Part of a small language model's weights.
Architecture: rotary positions, no biases in attention or MLP, untied embeddings, normalized queries and keys, attention and MLP in parallel.
Training: a variant of Muon for these matrices, 766M tokens.
MLP neurons of a small language model. Each row is named by its layer, matrix (up: input weights) and neuron, and shows model dimensions 64-159. Each number is 128 + 32 x the weight over its row's rms, rounded and kept within 0 to 255.
After each neuron's rows, "fires after" lists the tokens most often just before its 100 highest values on Wikipedia text that the model never trained on.

L11.up983 [144 125 163  29 154 140 127 105 162 151 112 140 142  65 132 136  85  94 165 127 165 123 119 117 144 140 122 174 107 104  97 121 140 119 144 155 118 128 133 114 123 157 119 112 133 113  97 154 150 110 118  62  89 105  89 136 121 187 198 177  93 131 131 149 154 107 137 206 107 154 110  98 135 169 124 161 148 173 132  90 153 132  89 157 126 122 122 119 127 100 179 133 132 149 165 136]
fires after: " is", " was", " been", " became", " also", " be"

L7.up1058 [ 98  97 164 120 178  88 137 116 115 174  67 143  86  98 102 134  86 151 178  72 142 163 199 135 172 121 209 130  86 178 112 106 119 187 131 118 125  95 106 236 105 127 154 132  96 145 155  68 158  93 119 149 109 107  95 138 129 161  59 118 129 166 152  96 147 114 152 119 191 125 114 126 155 133  49 109  99 139 161  75 125  91 126 144 100 108 133 101 163 132 151 178 108 147 120 129]
fires after: " (", " to", " (19", " who", " He", " ["

L7.up542 [ 91 103 162 170 127 143  87 145 108 139 123  97 165 167 158 159 123 112  96 128 122 105  99  33 121 120 193 151 134 180  61 107 170 154 119 135  95 139 106 144 131 131 132 124 121 141  67 116 132 133  82 106 180  77 179 189 107 153  73 125 123 120 145 186 110 124 123 113 146 141 105  99 115 163 112 136 144 152 120  99 208 130 112 115 139 169 141 149 205 153 103  80 159 142 106 173]
fires after: ",", ")", "s"

L11.up193 [117 111 141  91  42 127 122  78 132 101 148  94  53 151 161 132 151 149  66 152  78  69 111 100 167 150  93 130 143 114 137 106 138 202 137 175 131 138 150 120 149 135 145 160 142 135 124 109 120 124 140 188 104 142 111 168  93 119 184 174  96 145 170 164 119 186 131  84 178 113 142  90 120 148 170 148 157 116  86 194 132  95 164 126 101 126 155  90 124 111 131 103 123 139 145 188]
fires after: " the", " to", " from", " St", "s"

L11.up696 [171 131 169 105 200  85 137 144 144 182 172 153 100 161 122  42  96 102  99 108 113 133 123  74 129 109 101 130 154  72 154 159 111 142 120 127  95 149 100 153 147 101  87 107 171 166 144  77 161  65 123  91 147 165  72 143 161 133 184 136 125 152 150  90 132 132  62 176  98 135  96  81  64 131  71 132 152 171  90 118 188 125 174 116 123 134 164 157 126 129 118 117 126 155 124 101]
fires after: " |"

L11.up762 [134 124 180 105 130 100 111 156 134 152 132 147 126  99 102 116 148 146 139 140  98 103 161 186 136 129  95  86 128 144 128 114 175 212 164 173 118 173  95 119 132  91 134 168 115 179 150 135  98 136 106 175 175  73 149 101 135  89 116 164  78 114 116  86 175 148 110 186  96 163 109 178 114 198  93 112  82  88 162 167 126  63  58 106  87 107 184 103 155 101 154 144 139 100  93 107]
fires after: " |", " U", " by", " with", " United", " under"

L7.up1072 [113  84 176 151 105 125 175 172  97 124  68 142  96 126 112 133 163 164  91  88 100  60 112  85 110 142 181 101  82 150 114 116 100 102 106 129 135  99 125 115 116  77  89  61 142  96 136 135 137 131 100  82 118 105 103 129 101  88 106 153 139 144  61  90 119 159 124 125 132 203 189  83 162 112 148 131 141 153 102 176 116  93 105 153  94 149  49 124  98  94 155 109 137 125 139 105]
fires after: "|"

L11.up1110 [126 108 110 149 122 122 131 104  89 138 125 132 109 142  81 104 162 160 183 171 161 132 144  93 144  80 167 123 137 100 110 193 125 123 104 128 153  95 131 150 182 180 127 119 126 207 113 130  77 147 100 133 148 145 103 106 122  88 140  77 144 114 122  85 124 133 151  84 211 137 188 149  69 121 140  92 119 136 123 152 126  91 198 145  90 138 146 120 101 173  92 202 122 123 124 114]
fires after: " |", "/", " "

L11.up1330 [121 124 127  84 200 107  76 125 151 151 140 150 119  99  94  75  75  87 115 129 144 149 125  99 106  70  99 188  78 131 178 141 149  18 116 147 133 140 181 167 125 153 119 134 160 103 100 123 138 135 137 176 123 102 139 160 100 149 100 105 132 132 146 132 104 120 107  70  84 164  88 172  45 126  97 133 144  98  92 115 133 166 158  95 122 154 165 146 148 133 189 131 136 108  82  90]
fires after: " on", "On", ":", "born", " born"

L7.up1167 [149 130 112 127  82 145 132  96 145 100 127 129 109  84  40 102 114 105 192 130 118 126 149 129 110 150 102  86  99 117 128  87  83  83  97 124 167  88 136 112  92 129 116 111 111 175 142 167 140 178 105 123 144 167 148 114 133 161 114  99 111 131  98 142 109 175 139 122 108 112 152 185  86 152 173 105 155 103 173 109  87 157 128  90 137 109 146 127 117 129 106 142 108 200 145 140]
fires after: " the", " this", " The", "The", " their", " his"

L7.up1081 [135 138  92 148 156  75 160 150 170 102 151 182  98 182 159 128 120 119 136 100 129 113 100 101  82 161 126 141 155 121  76 145 138 167  77 148 149 145 132 157 126 114 157 217 107  93  73 119 138 129 188 111 131 129 157 168 103 169 105  92  67 163 109 133  92 103 157 168 158 144 205 127 128  95 106 133 145 121 207 129 174  93 148 170 225 145 164 162 101  80 125 167 141 142 115 130]
fires after: "s", "S", " S", " not"

L11.up1281 [ 93 110 126 108 116 141 134 191 118 189  73 135  76 140 117 125  96 145 120  69 122 142 158 126 151 117 137  97 118  54  90  42 150 145 132 158 147 124 146 129 124  74 165 131 154  98 160 141 108 176 124  87 122 119  90 105 123 119  98 151 130  97 102 140  65 164  72 127 161  79  74 169 150  92 121 158 168 127  99 107 140 167 141  97 135  94 131 115 123 141 140 115 126 120 119 149]
fires after: " |", " ", ":", " Total"

L2.up1358 [100 122 115  96 128 141 136 149 163 124 150 120 179  53 170 103  95 149 124 127 118 210 138 121 136 112 136 186 179 151  84 154 138 154 132 137 143 102 104  89 136 115 180 165  77 122 159 108 122 148 158 145  82 184 135 160 157 116 187  48 121 151  85  79 116 181 100 154 176 108 122 145 118 119 147 135 140  73 126 145 154 111  93 119 135 105 107  86 106 180 133 165 205 110  95 132]
fires after: " |", " that"

L11.up300 [154 140 147 160 171 115  31 122 164 104 127 115 132 112 145 199 148 165 136 166 107 166 169  87 105  87 137 186 125 120 167 110 160 128 150 129 117 177 134 178 131 187 118 117 142  76 106 126 131  94 117 105 141 155 140 119 173 182 101 153 119 174 130 120 175 114  99 145 167 116 164 103  73 164 145 146 174 174 144 181 122  79 113 124  78 124 132 119 124 138 160 135 176  70 158 159]
fires after: " was", " is", " and"

L11.up1338 [141 119 183 139  88 185 195 122 171 179 133 165 177  96  94 163 124 177 204 178 128 101 147 114  84 143  61 157  91 105 121 177 108 167  72 137  85  69 147 182  92 120 157 113 174 149 159 155 113  54 128  73 145 161 168 130  52 109 172 146 104 135 125 136 136 144 153 124 152 101 103 136  79  79 162 142 128 146 133 129 167 127  96  97  97  97 137 114 184 161  92 165 111 146 113  47]
fires after: " the", " with", ":", " by"

L11.up666 [176  71 162 103 106 169 142 102 121 174  95 148 120  78 160 163 100  94 119 138 184 105 107 149  84  47 102 111 129 183 141  93 130 172 147 170 217 130 160  91 150 175  98 132 117 110 127  84  83 112 161 109 146 120 126 177 150 121  80 143 104 129 136 137 211 207  90 118 141 132 147 164 123 129 140  84 125 160 146 149 123 104 162 135 173  38  91 104 133 157  87  96 132 157 155 179]
fires after: ".", " ["

L7.up1066 [114  70  81 162 111 124 114 128 167  84 135 137 113 115 150 117 142 118 115  53 140  84 151 169 137  86 156 158 159 173 162 119 115  83 141  82 138 110  45  53 151  97 102  99 161 170 168 149 129 162 146 139 123 113 172 161 122 131 138 158 126 129  75 146  94  73 137  99 134 106 143 184 113 176 152  92 131  97 117 140  74 122 126 145  60  98 169 148 105 103 158 156 174 199 108  70]
fires after: "|", "-", " |", "=="